Weights of a small transformer language model.
Size: 10 layers, MLP 512 tanh GELU, vocabulary 8192.
MLP neurons of a small language model. Each row is named by its layer, matrix (up: input weights; down: output weights) and neuron, and shows model dimensions 0-255. Each number is 128 + 32 x the weight over its row's rms, rounded and kept within 0 to 255. Numbers have three digits each.
Before each neuron's rows, "fires on" lists the tokens most often at its 100 highest values on Wikipedia text that the model never trained on.

fires on: "==", " ==", "Personal details"
L4.up484:112129140070103120141136163130207130119131129187156102146094177108071161124093141190158136127166100162132166137105105170156168093169111152135085107077153091144132158114100156143137166118223135163156111149078091132130131091135131163103154105095067118117147075121143146104101088178174074134164115141121172134069054134105118140159110144134119091146076136120102141034198149155124149102147128196132151140141078110174129104073181185106150135089128136161070130126158132106139134174123141117160111130082173153156136145148066091140126150148188104135096177114128125104133117174110139126118041119046134046105135138093138094064111162123047116127154147094132088141141134134141159082096166079151115154140106098135140111153113119063154118175151131127114149122146131050117105137078103
L4.down484:150138118154119138141107128101090121127086108134131135116059143099115126161124146133137128112129113129130115136121134126148141115147116108142133130131147112117111115113129101154131132089185121136143160132109134122133154107144126121146123122156093000121115129118148126126128000140153117143167141092106111116123112121114118114118149136127128123127111123107115131114144129148124146123157114142117142166255102139128083108111130159138102139127117122125076152105123123143127123132109122125138084109115139154104134134141112110147145158147138137150136136096114119131128139138104135130132109126140129117104142100132143121122105117123135114103134123120129117131134141122131123121120139146140000155129124131153140119127131124115137110153114147076125123108117117106120121151096117

fires on: " | H", " H", ", H", "- H", " of H", " and H"
L5.up2:138117165152121071157127088099172100108067114138175114102129129133148084106169136145148125099156125137060149151086139149143132091187104141093037171128177076099125103124167080142133141138119084139139162101179100143135111140131137163076104070119144128151167101115129104111159142091102152209093155107088155128123102101122192119144118180161097184160057178112148127132132106081141125122179143142149090122100143111144121163159146139118140104133141197122065219064139154139113068159136154100139084056132138097129148135147107085173147132081136164131092125116142080152153148122107115099131145112119139076191149121145138086124126124096142078173112159113077133140198112129107170167147064107168151135125146116163145211108101158068107140185145111163159122168155170056096150115041130
L5.down2:125090163167186167117140095093103147121064113061175105070097126146165141066069089139095148090142133082098107139119174170064191107125166150103082167112158117107089085178119153104104141127173075129140088063147098152096122174107114145131155125116162114098108106144148109127144111116093140180107149091079146130129158124124144130184108131168129178149123173144125136143112148099098082159155169118137068119113172105152141122114142103125087140146160188112092152044100158115141146136100142132123048093143117062101141120164074129073097108104133139124135154125070085157130124099127126100176098196154171078218103063108156112150162065117164047166130080098136130134146107081089129158154104118105140139083121140101151179181122182117107084156156138108166108169128123114113149151079137

fires on: "==", " =="
L4.up73:107154128169073092126192145135124141126188162170141149131064150160095138137131128168184146145148100164157120119094079101171176129157076124133115129104111088149148180097096144173161130086169096117103119111143067142109147081097153124041147101174086118105151143148136138122121081207181104161158143207135119091166102107114159160107135158178175120141100105140114203093173133145134184094105127147082140119138140088166137084143165163098136137084085067112147167122151172110140160181172138131224154103129141115153162174192108125108124174127164099124081116135117115111134125147139164128134110150125155115161139181064139101127170141133089204180147157074144144129117144081102143113100089069160116097133173084126111171200090122123150067158106170104122103174134120127151179141093111
L4.down73:167123154114157154127147122129168158115138096084105081129103120200114090127106145133125147137096141087137134101103139140154121128131157129108142131160118154122118095119115096075169145142151104117153183097088116109150135156183097142122130148119103000123134085115124113130130000134113124111195129182061129115146122126106137094124165121122134131131119127129129108149134131146091131072173135149147151114255149157143131118097122123115134185155138127145118127135130141165126155113111194161101084154150130104152110131121124099158136121125124133133130113140146130146168129141151146111153106115149138095088140123135130111113149138156160091139090085149166077136147148133141151128133106059143000121092119131118150128112116099121164127121090115084165111117131110117118104119113154

fires on: "ang", "ing", "ly", "al", "ong", "an"
L5.up448:129097146145114120060149130134154139089191099161139098156131162105123088122137119160187155096127164108113128114174101100092167143098095125147191110116152172147126088078097114113099110099176095159104125111060051100155148085157102180074154098144135146141129118094141120143203109142172144105148107133187122091121093120157185095126146119076098190142142177120153167118104170158196129152131148144145185090116116161144145128183063127143189086107067163118092167116125120062131139137121142189107159143120149122110138152125128069135091176163130133139143124118096119080141154133061166145158161156116113165128072054049123091064127146125170113127107173137072116137077123094101101120107104116150162148113119136146090145084140170146160145130208138154143109221098129078186154122090168
L5.down448:120109153148111091170083174189144172097021070152149108133184104096151182144144141124119136098110171108170144065122074126094147106112173157097069091148129122123130091143166080110127137096131134095183151135124084106133083096133122113118102083124128000114093113148188141128130155115175173149108159107142133125107125091129090119097159090084094108141114149110166120163092121158152102111171126130137140187174126083138099106153106116103190199143143135137127143127112128164146166083139196165148112160164088133166084131149099136176110101107154117100113148110143084144131156106149125135155113112159126181170123070089116126120084160111142078113129160146111139092106076203155164159129163137112096183073158157134135114085075095150172185115084146131151135118099134141074159103152096

fires on: "ir", " al", "um", "re", "ri", "l"
L5.up500:165084114139160116127137165152091073087091131184099157117119095104114142165147102172196107048156194135125063099165161114109136095108152113129107133138153052129076176155154130114128105172176124109094139061091074074109120102142127117136157123112196143063138130074117197089148145188176142120178120161134121138184133145184118125162131120165149110171119152078141117139110197152119115096145113126081112179093177145139146126136103094192097174150043101116145149197085149110096087135138142156123134147108123084127097132155172132142107133134128170091140125160128146125084136127124153148116124092140084090105154114083107151095138146092124120120098148127162082081085176064123123090156122089162179181092078160120116143050116139110114133100110137139156142150187188181125091091126067
L5.down500:129158133112192099106120089135114109107093125068130101109151136168152155118120172090158150128123117188113138076143136132098137117145098062211164158105105109132180127075139102126140129147157167145198165132147103142149132161176143159128148127127094107057148121112149101092096165139192162095089148095115179075114128138033115173106165115195119134153124082111109107124147101043102120081156195104179123134116150119130129220091137110159143064154102168147138152101168107121175110089127098129172150132112137148145151113160114058082166161106090111121084121111194149118061049147129125112113170119105120100127185115088140140159098093069133105070111146106118073140112149202163126144122105143130152175167120122139135178101120146158138112106084169135070117170052133093127133124100139

fires on: "er", "ur", "is", "ent", "oc"
L4.up232:109124167166145118179107181130119159047185110154153141094066117130156117140128111100178116146120108133109109115106148163102158192113104143090086119102121153115095135057092073147072127219119055169102204095103152142237202082115183146125160127137167146084180091081109163144129134108168156117141095127091111066133146160118135104135195139131133142066091126070122146092137123080103186049121152144056104122099145127152143142115111144099151173119103129142148174161080118144130120100069077137103180136123123098076062148124148140144153147086098147104112096123142192137145124116110148138085104124090106133114129145108180112129128107160105127118063152111083117138166168111110134104127166096127164113135173165119168174111179110122155163118147123135094103125174124124137083094071118
L4.down232:155168073114153167158101167103094129068137078176198116161166128049116098140144133126137125136131102123083172196093174113142153148174119132119132163129150173191113150158142088175120153154077133136156182072083131155135090138080081101147113125103164117118099134110110083097126110175161136098155136082083139119130144116180179084206124168171170125067113114105127108122088111094127146069109111151092070125093099087107141151088125117108171147130125148198109119201118125126162159097159124053120135086133173138118156120141146120134168177127134128148081125128137150137168141093203128184124097079153118126125082115068116072127114119183143180117094140095120201171126127142121125147121067155080177122141135088119096138163144142172106194096145162082143104101089107098099127061169113

fires on: "==", " ==", "Personal details"
L4.up334:153180069074091144177164166129143113159142092178138161099049108127117139142116135145154148119098121186120105153038102130142157170119123125094101118059148119100156177092138140115136168065188137212128105088111143141114159109112170139101112119156125129118132122153122099128125084148173135102166150175161120102109127108108067184168055163193180102105077097123078160122174154161188164106132131183099123150153097130175077092124179187065154165065103120142099105168137134103149118177165132167135143082110184155094150115171090089145160135170156120152115132142104068104122135120115177127126083174120084074142152145103166143077159159130109122121122122095092059074171151114123164117107140069117105152094113129100126121133083093152110109135124176088157146151170091086154105153107111
L4.down334:142168157136150170128115111133161134125133112092124119154112108157127127160123097136110143121129131090150154146157141160144146132120150124120144155126128140121142131128097137147149142123131126094112147119162149118127117104138124136149128137113112000132156105141130142145137088116108112103149143101147130134137152139119118125141134099143082162135105126124143137138112112128090137109115125112139134127255135137123178157129087098131120173147149161155167097154102112130133143117148130129113087131147134123150124105142146140110130097143113126109115072132175136139137126124147132160145132168168116120125116099144101146144130148123173133149106120134176099144112143115122081103142097135114000113112143145113107132128132146160113118162132092019138108128142125109117123143113162

fires on: " w", "W", " W", "w", "-w", "===W"
L7.up274:119134126134125113132098106121152107138133139141135088125116080112128120130159137110124128143151151170098155131058127169177116125150103123147100192114115091129111131164122079162103103060165052105095156097129128159158133113129100140208143189144121150168162112188066100142135123104186098168153095169094081097203115092113130097154161150115160125079096197149186149122161085083132150139104056083115127078093060143111109173107043121147143095137133154162147154101149127139112105189181145143186131089094136078091099144141059112143064179150103160134089086097110116159123077132087160151109164129133104078105106122102129134064126127130069167112187178140098157126151140131128124110143152119122148152061139147127163203144097170090124151091105126135109075169161106130079097102047148
L7.down274:154140150123113129142079120161137129143139080109093091150141158103158101142086087129198083126175146145149100139223143093115118180135127108141098124115117093143182126161089080131104128142155155120120119157104144146120117153128131102145168108126111096113139083110115088109162153181060134113121130087099120075089150125190134152119113116159147182144153129080088121167185121145169119097162073100149138142065177146058087073149126130197133118181129056143141155124068102102128145111151104079138124162102093135167136136143112126157121174194112141084090162076135198112122107116175141114098112071091033075161172108167147155180128080122160096123156125123111103052149117154177159087094095075098180125113117108139124179075082136095160104173115177119097066128160087126124084133146175

fires on: " | ", "1", ") | ", " ("
L7.up98:171116131162114185154126095128183109071122111230108100146118092115077100117205091168106141089130173113126098038135108153166147078180110176111130103174067065129144159150128130132096114071124124129116122110141117079159145059137107132190170100137163158174115092148189173098141126087130160115111107132168108172129126120072134165118144094088169105164141129086142165117114072149113146133103131165123142127082094108111159137092170163156113088123076098118121155087152086086108184119114122185116145111073126118156075124128143081119138095157178172122103125175120079160179140085096150160093118081086149142106147126091107083093037137122134118154084146170129093178139105157127124125089116101133153060132181127101108155158100135085141117097103073111129098114171117165140078115189130
L7.down98:136062119095100125139155158146131115159150126106104123115094156106133121098115199135160170131158105137147156218128124141118137138111148125138151091155187116165120156076144119155134127101109091118083104073096107067184136115177104139176150163158096141130095169108093125113174090088098114113180056175132159126162131131079071103109138133133122065142145118138115091148083154142097147132146116147078117092107123123101187116110122131168105079157116126107135166135176112156108102154136122190100054119154103124165090143169125097134077115117097137102144150112159075077128122147121150125163086115139123105099064106144167091135117111105204160128080132119047157105169142150139124133092142127063255123112018105130141144112225105108168120157082130107099166143140105151092102149153096

fires on: "ian", " professional", " American", "ol", "ish", "an"
L4.up283:169108135125150122163149188097135118110114127161224166120113105096088141141079115191143104072164139139154137133150133125135138118189116128148124105100106136160108133091151130149102118161175120091035126091163085101148112135113131114108139099151127154216137124125106127081135096179157166156150186130120108170137121154104169143079154181142126188118084096134157170107144118141154151126115175130077091084093083101139117112153199164181152130147148188100095149017118120107068103154089113141120129158095194106100144136103138098131086135113139133184084158114142145128138129109121115182160113145136120077101152077125167126122165111177084149151117139137091089185156127093090181126117112134156153085121145138095100150179106139061083009169185087139177100100146100103138078117128133
L4.down283:099039093131163183135119101088185160085099136086065103078153153117156104122116137129107185121131176105160128129145154086156148129159099142141073115102195085111101151171105094119089158147159051142127123123113160075156105181092101182204188171061102140129152043165102159149173072144107120112126105112133139128111152145157138146145094120145113122157148121117115079141169166138135134112166090134146120133173071093142052094096131111166154174151096104137126090073117138126167098120104055121152053126142163098170190086105089135099148143140106104091148076118114085152179093125169098134103172164143121115070144111182085136081141114128181126164118144136108155165161135109146125114057142125084120143114126124076192103145146170128212163126131094139121105128117157160119115118117098

fires on: " C", " c"
L7.up425:005107190087134168197141094154109109156172187112114115092058119092174125157104115172123128123135134143073179149114166159123161088101132079122048148114147123094065074143100062169087156089153113152131142109157096112115118100126110101148157152161130155165152191134118093142115145162153146155097132143128133140105109143119070162083194137136122127096100163079133132083152119105180151148117103095187109077117113082186105144152104143137170164129112182186129182094190111142175147094151125125133125108136087109122133157160154125078172107155114096098136124077191122112151143167042124154147102142096076092119169194088080104162086096167090150085166143122125167119143119141171080116166141120146126104150135149104147122126174173129108078121150143123120170139163119060138127120143148
L7.down425:116132189084112142128106095165121124186118100112103205134080078117184130155103156124117096172139108152100138104115189091084162091136139126218135120148173142141160133141094153127161130164174093100150117091181084115114105100178138105113143153147115129133171192160098095169161122078119161115158151134159105144171169119172068136135209155151126146180179070155137078144125175122137144156125120140103108146172163094167170131102077106138127130103110199105169109107154115126136121107087097123138153124148110146074122152112138072181115162110166085110131156104160115141199147183202109111148187169136122103136112134169139182102056108145100082124167081117122106110138156106124125139176128203132079111152069148109156123084094150138069123152102105073091129063140103086096118198157129

fires on: " Al", "Al", "al", "l", " al"
L4.up340:100068094179085071101176148139062140114179187131084108123144194089179110160169139106164084096121145158089099103178129173202122119116102171073144114170097086168093118081113138148076112150146131139103161172132100117111109120186200156164156112148097132145155146096097120080070149155132112118150125114189145116148092184134132124140082154197134170118125154101128106172175119174163149138161091143128131141083138076135094122130140134096129165131097103070114130095139146116116156109161093178096114121126101114112122146116130144120124142113199149088132155118099141135087166168145100144124148084088104127131162117146070049162115132058147156147116143200085137145103185138224122120180139139114171135183133066194114151128088135090158173081128140170080126126088160137147122119080120
L4.down340:189163099130120156131173100120125121108122076016159133076110116068088112105156190129190092084100178113129123126144145148138116150067111145173119135168159137140116147118123185138126199162141179114122165136149082127127167107137141166084166139161138117191100146129123176129131162095152123163168077110129180058132173137124150130094108126146191137159147073093143076090109139136093154108217106134147082075092126093099152136128174126104174116117128085091038140120082161129085126099179117110083051070137149116157171127123105145179153140093133133111090135086147086108067150118127160150096126117123138153135102112118149047127176141142102105127083161109103098131077136128185113088162198119112117125107143130152128119130059173116170134136126163188075148174114122122134111123155135

fires on: "-", " m", " w", " ", "$", "w"
L4.up202:101096110161103095127088121172141122175125152132139155097107128097110082149146150170125129069166095157118120144092153148143153056138091158093102164081104160123147096159191111185076175135158120150111119159097173113148092137140115107155107103116177132133145100119103180124152151115115107136154086143092145108180078180157120079105169120092058110128110149112174150097151139154136103088089094122141089081101124107103107153179129156131122108108064128162076124109129179162130098219129063139136118068134123105036144193160149160131115158079086125192144183108098145175101155138085107097182094152126189107119098120153123111064082146065169121137188155080152108119091178162124167130152074084140146113138164108151145197113104131148142141120107161152145101073141084140130085095081189
L4.down202:149088172114087134123105140166128068139137126177073141093119152110191104087106078070079092153074152147110098164192117123138171124118106120102101107220114140149181178214174115134163163157174195120118131133141093113128178146115118104113130128151124092064123129089122099145107194128134104140203134067124075136196108124170127142107186121086083142137128092155132199169154135137111141098124093111164094115086145088098110074193081213081111163134149103154147146102108182115127141118071121088113092127118165134076153099160080094104082064137133072163154152134059123086119183149149106128173134155159166105095127130106137102083173120072138090076112127110160127146109114148099114130082118148106152129124127115097119182110152150155120113146143128178145157135132099084144154132122113

fires on: " American", ",", "rian", "ian", "erman", "ir"
L4.up91:127098117134146069098132092093106057065102175193106159108125143115100136102103116175124125077161156118197142138099107095106162155143143174145169108119095149115108143163153160120152127158134097064093182072109047091071153144168129106053154118197113130125132150091163131095146135161172186124115154134071122141161125101151178151113182085161182157125078216111142120147126127131092088117139163115121122159127119111162109155154151115136086141160111116119118154135149098094127101124144117118147131168147140179160100137201136154175164125102146123078148119127142115070167178122150139095173108094135114107166168098079195061114127095115095060203110130138127140145140110073116184098145117131115101178178150141096106161175111079111088109167151068142189139095156092126167067113127102
L4.down91:205078152065114195142170123089135142120110080136100122118125112108073125087116164096140163124110174078088194136080167164090142166069146093136131116114119119053183100190113178114122130129155124128119106093102130175125078190132055165151151134138170036096150141160133207154143145111098130100184115124098168081109134118138139073159143116174152123109143091151103071129155163133119111141086108192117118165245131161147109112122173116117098121109123127104192101121134158121150177104075156120100131174124086128140136146134096044130108103127121159134179133157107117082117101133123141077115139107114167186183061104138145197125168139174121141140097130138156095125115112109138150168096142151056075138152087125097131114109110094140147127127147146057094139120101127124106136140123103

fires on: ".", " (", " | ", ", "
L7.up367:180136067082128154121083111126160105077118100141157128116126123128137159075171147069113127122141136096162121098124147144138170099143149156149167142183101130072132193126163107111125093102159158151102147175046087109052076111208129107143147161117179153112141118157184192203089133136112064211125140152132137067145129082109182104136161119127137139121136130152136106135126063131166063114114117155162128162128117058145127074132099118082161141055083089128139140089146109167128187085123084145128133097144119138166191155150160167150077144072114213108139116141076083170095086104096120128137151153125090168093105135117114124130152107156141093161114147186139124156141119137108170145091193096130154195127158103150135178109139126155112175159132065161185109147145137090116142112123120
L7.down367:138123175098127053157117098152077069133136151148100156111113136111203119164174144177229147089135134208145153172153161115104123129077096195124139099170117189128110070132129133158155125129112114152141184142173172108187107158114135153102165123094040171141138134126066131122141113159176146091193153143133181146129148125164091173150136099147119095076155121122080157036133154142107136101105138113107125104184064102095098174161155145154158153163103120148135124166141121097102177171131130154135164112175121144105165147063147135080187128133106134105149142098163100139110138165109204166155112148138157075153130109131105159084126101082101137124106127111119100150188147202108127070133146156118170156170170142145117160138127059113102109136136121098161158103132143115120142139051090

fires on: "w", "m", " Pr", "om", "r"
L4.up71:112132138170087140066130181137145153133146163132149125105109091089147061129182113110101136121168160164123090122079126078127177147113153157125102105120083160125091193143135118150106103126167193134116152145101139088176079095211074110180062126097142163108134165101140202079151111091090170144093197134124124149108117107080144067188074166112087171175131115138135127167126128130159088140194134080134166111086125074128121116106114110186160123086140156175107125134095147140102116102135152126143084111113150117149123110096131106114090168094178167104131148094155115102170110137054071091130096140132098155126113131094121114119170159122165101103117144164093101137095147121130117131161114113137157083168172138179176098160160058066165145134059122216192116074164088119114155079116140
L4.down71:173105119102079079087110116154155119064095100105093122137167104082138146116163121153114141161116148095161117117126066141153160117168174119115167133089110145113100122150154106092092112075188111136099072089151131152107122065179168136147118168039132132129188146141131162138112142102158138183113125087132193102107127169116151100172086120155168154108132101128064088132144151107139153134126113098085147149094129146129092189102124122145141122126179145160115115119117175150114138072116084156078079137185123124103150190067098078109060155115157129136089181131129175145140160126135155106100038109172075109183131103142155120160218178163178145121150082168153135126166138165070081133116124112145182086149095164163142124096125150134130171041115135137135063132109085124172102088180129

fires on: "os", "ur", " vis", "re", " continu", "is"
L5.up63:127107164116121133105127148095106126120118148129122143085101117103135146201062097134134187105117132146090155186163127070119126153132079098035186088172103110152080111105156138141059134143123122118103219117121171110160170110102090143107135086096152135088195096127116204133145116150137132142147122124126146178126090150102164142194147141181176120066120068037118098153104099147114192132159181170185099148091103129165064124145079140113111160138089094174121160169140129158141137154090125099179139144172138046103080173162138127104175145107103121085184155126110095118091155104158132107122093130085090111133207179186082158131148129130088105109147181108087167127137146172134112133162111116141155115099118096161103122116062094132155148112114132153132143160175108115116134088113081
L5.down63:094194145090116126083124155222177122123115121160118211117037106115145097087136091155197176120116160087108128109102140081086174155140100112121178104118103130127082144144133136091139106097186145165128157106109155136068156161094091127172097087114101109101110151122131109137155133077087111120045117098102103116136094147125189123144168080138087166139132065135179125153117047189068157140160131128199162128044160137102125156104139124103125110141124144122164158169118079124122134112136130126094104078126136103129088075084147152130172134075165116143103084130167092077118069092137154105124112074159113090127165138108135190105106136096054131138170124108139161095109108130116143128104089112074184159091130122146109151074120121101193094122122137172208120093142123119119135108134110

fires on: "r", "c", "l", "w", "b", "sh"
L5.up369:117160095166110150153077161094151103123182176138155123074134127106177098142163167105125074130121126152114143158151114134137159109164129215086115165134088152072110093136125075114137127041106137120148174110158136111126141083144084091157140104165121166102138104071123163153089069098152133135124152144110101140117103116174123077167149141119145063102127123077114135147163119133130121123121086146213112094109121111159098117042124110140103140154163099114133108123106159073084060133074110128110106128093166147108161149091118106140151140126098134093137165075110176164160180122117099091150111158140044088113065139186112114090183201114182095125099146104106088099113129107088108082128129056183166123194163157129119131187106143075131144090175142149198103131103161188155094133121189
L5.down369:063140133077058145098124145110178134151168105104136122084151078122139115098119192126095137104129134098105087180128135114091190173115139127100187120165093137138162080137113164070090116074159112151139140153197144162078157118129081097120125116090114160107185150154119137130187070090121075155123157125123132096186111157079176085160147106138142085194211150110099133143152131092120094173122117146139104197070113049119132144135077125104096090113152134081136076131118115095125104102141125122087085163129157142146085127180155121089166114141085098101171096100101178121180098072175104110098145129132127125084136129109131095096152103068159153070129152091083100122150158034105125105116101154124198090061147138156095144105123109113170176128128160166140139087152161174134139155128132

fires on: " |", "|---|---|---|---|", "|---|---|---|", "|---|---|---|---|---|---|", " h", "\" |"
L7.up322:100147097200137136142113129177143142133066168163155120072093163152100134112114145101091122067092118151197184145106144135083107149132113123034201128191086157113159181124137124095158109152113115167100143119119078135157094143088154079080113085123073149080166100133144157119109104139110095105119107173134186173125128132138164146148161147113109094156098130125117159154150145126125108111176140199121128155115114151071117090133108137076136113133089101088142128102115107162153083211171081164173123128090145142128118105106119107181156187099125135111175142121145105150130133150084160118129036111154147110108089201176126128096101102058069118188150095128086173106103199128130080112115145110201147142146163141172142104140136151083100098184131111151144130123080066202126096138138099
L7.down322:139098055111080101155203160147192143111163157130125143076104170085068096112159072164160142129121194160118090115097130095092057153152127189075085075105162124155144135147158137112177156100101087178125133141149105125063113093141166145161098126151076074116121165155160128142110114110185150131115138161137102128146107092162103122142119147190127146124102119147156110142182169138113150097134159106171099040149147134102101155109162095112162072154093162143108125102118143069121169126143154110129063114089121206118128147100147139121141119082168176157148167159127129157146102174118133148057110111144145128171096110131111116173124120117098160126174184150113210113153164078072099138145102023170142151100089123145118170141152118166159126170128087139184136135118082116091098093157100

fires on: "- H", "H", ", H", " of H", " | H", " in H"
L7.up467:173094116143208114104085147062229101157085189145185139153092154129163149078135143163195130137173097134073144158096091210098159143162152135123085139090122135129155181110196134098075128118166104169127120097100128131163100132113138144132141103106180129181137091137122105109176124134080141138165169137116177133110067157170095179146181104148149127188099195115159139146172195136131087107147125069107134098112137186077087104103166124099119132059128177093142132158126130164138084133140085098164145153116162110111181072147099160194105121093121149142141130131091108094159111115115095173147118165108171114167161119115068092123124138100172125128124166114109134136181127124061099087137063102160164087106126161129093109146089069096153143084139138113149155140133082110123140148118113
L7.down467:164151094159155175114048132133163106128093143147134093110102143119089100118105129102150134129149133094148099109132226114156125154102106115155117138148173092150121131159124165072081139164124148100088164065134130106112054074154124135147097158097129137149154181126102193143221168109152097155174135066134114113125193097150160133119108109106109154131129165132144115135101094194166117097102170131155078123131110094118074097140065126186134095179153131119144135154160120119152153171077139108150111122070145097079116110146142110137105075126085117122083155131087110132153118125117117117085113103135184148083110132116193156167145127124125014094101072124107192175128071147085096092153145150045095170102171117132139144089214147188156106161111126148164106150102173083117093145125113

fires on: "1", "-", "\n", "978", "0", " reg"
L7.up80:120099125185123155091121108109072141150139166134153156158111079072144108132102084144092155117083115109112117117085128116143155180150096089072095123085131173147155175122047136147105172103115110100116133154116165139130186133096121090134118122133090128101131098133078170115111094148177147169182113122123149111094127136117051133137135104153121120120141134084144140145229097114073175116103155078143155136077093115076129109112108128159106084119089088148131154081129151131074140219114144111172133124130070149081102150166107126105200164147120141172159191095150118097081119170131130182098100104056105096129173187130090101089119126177082151102088133131080132138093112066073158110121066141134139093100184119109106172169135105095117095155101088180212148153061123166146147095126133
L7.down80:179095119152095150122118139031117096143108149165166122103033087111122119156121138099144138165174143209119173128128117114162126131085143103126125165154115161153083113144110110100103172121137109120132102104146128108130129149116145134132143122121127252161146177098133169137151037107108125127102098168118162111159171105123171143146135143092091103113099110134104111101103159104031079120099091098154161121000141094151080133130150129144141189125147098136101112152149167127110211133145136107092135106157149087162161071096123123086136119146127121184117217146155135119128136132117109135113071194072145162121190132096157145122114139159078100144106175107147114109139117148126126147099149124111100124120137196093172084104088116147145113141075109132058166128107179112146132085111082

fires on: "ong", "ing", "-", "un", " In", "in"
L5.up378:112145100138144077105123100137135105129224134138105088126120207068094096123119151094132136135145155119157148152164201098159158108119083144157140127165160153158194090133133090110125128128157121127194143154055088123117125127122206181140201145179100131120100144161144144100097147200140137115142160130144123095145103073147129122103177109107124159060149173139114150126121145105149109117115151169176153128103119163145110076180141088121175180136106124212130150107146134106126171125098116184123133136045175181193088090172131102211140186127118173097073117104155117079166138131124102113147129048128178059141134098097152142127126102133163089156164103094105124166083173138163089101148120110163175152176117091101149116138080149111133110101161109166174103106095161126168150147116114
L5.down378:109079098129155103170126124086129110155089118071182170158204113128136151142133105155100088130167152116159136174111077091117212119067087156113130130148153111157123146152215149097110169122137117122132140138148099120191111113102117121139122091111091094175091174123173140103153219071130151150175184136124195154084094141082084101136119104091119124106110082075146112096065156070104079120105182147172113098180148153103142060149106097171118137091104141211159130110138139117117107130114115181144103171156106119138151147117115057118157104115132137130076105116128119140120192100094138109171141191110163092102141133111102110091114152114109127174142132142139104099138095169107110125112124187064066139162164168112166122138076120227157164132143169112195104125090102108132140122106106

fires on: "and", "ing", "in", "ative"
L4.up357:122168121113136075138174096144082148194199138207100136144126160088124146110104142085173095142129102169118122097127164150141114107106122100146112120088097082189066167150180086134100114158142089188140129132067095107144166115122175115154175096171200155126118153117125124165167123174095135116171114149114098185164096188112166147187105167079142133083097177080135133092137113182189171113157140064146110068100131142128159124139115115103100147102131115129098131135107151148148124129138149133088122132098125080115144165115063119101128125160159196133124089106136066119128155196059094203137111133109099173110171164047164118093120094145123153189171119086120149135077136151167100114138062112130165143167173113143116099112114216079135118073127168110118133144139121126159159140138150
L4.down357:155131124174181092155188162115165149110139125101089143230175047144151118150110097117117079104127054166126123103127153104110122148122119150106129079095166097183165097148144158087161182151134153169141106114152093046130150142152173096123138097121086145163086146159129118127140149118144145145152140125117130166125136182108090127101156127132082133153131123101066141094093111076157103184163109117137135077097095140147081150076186055124168106104146077168090108095091140173133079163136119147116152093112123115158152141077054196171139120106078128122153056115152139148119120117138091105156115039119132120153134073145126078123099119201162146113163137105103133113075142150051100128154110208174140194140174154130128118143115105078147095146119130148149049162150114113109120151122126

fires on: "un", "in", "ad", "al", "av", "ong"
L4.up171:113108176095103124118133116143091096125178145187113119124132125147074170149118101139174087118100132160101124139149132124140148060134109076141161126191135071131081163135126101161075125180164094129095174156064128090166163089083154187109187152091109146118130142106127151087134115138133097105116112142163117175100102116133134125134117139110133166103140170132144099154108083177128108101193192146126104098075110136051134126137091133133197118096113175141023145137143183102098153107162139142124122157122169131174105067105159150152176102113161189077099089150119118131156160142026130152118142026134147099035101092085156142152164084118171161168148133129154129107123180139161135128126083144144162120160127074122118119121103193131149096192106163135144121145083177087173126146116137
L4.down171:117161085188089141106085190105115110149197125067158142166108175105107156135077082108112188168136104096120171098100136128118135120082076131109155124143197114165143150100127123168127083135132135095119097090148213154148109190075094102102095155128127125156098109135136094122113135096248154174094113148123140122143091170112145112111168069180154122073087142168093062074054099132124131096141138160125137184086111122139112175112121101158119120110153080123121137121122162180083135150100142115089131131119140170121097125094078126097152113131180117140141168200113148164118065099094072159191129129149102125102090149089190085160140069136134134137114113096133133101157134111182121173069161100147136183144143169052131142165141118064143151126142145118160138119131124173141182103152139

fires on: "==", "\n\n", " ==", "\n"
L4.up385:153181089150131131169158111140159139099133119128152155143067169175121184162118194177182150117146056175172139136129125153194178080153122113152074103087104098204098157090128148152156140044183112163134107124109121135068119116111159132097137052154105137099203141113143116052080062130165109128147147175117133108139104119144139135158155105094153088125139131135082130105167180158069115114104116151142173135130126080159124099107169151119153144072109133142116181159124168074104138168180150146154116105131163141148121125168086130142151178170172136115094096129159149098150118113145179095125067081107153100102123128038137099057077152142111101184117123101152123132114145105185154070085139092139120145159167115150150146176151133114143074146094141141136121147160104048112100141091093
L4.down385:154135128107122121146173146103129145168150072096114095137062094153103111124120162122123164137085146078154136096113134116160166092131142136112125111133135138122119097123122110101184169126147132141149153110109138124144148146156102131128117134129088000121113125148149108131135000125119093132201094205084146114121145120099142129116175109107134126140101098116116152148139140130106127125137101165109145153255118184159162098103138092135160131127108151165116135110124157157128134108112196125149059141110124123129133107117107103129122115137156108143123123162139143144141095109135124096139123132119113110093117137145137123112098115159111155121136086147167150153106114119147140140119124091138000115129122124108148104085125127097171124126135129101106127123149136113132109141104114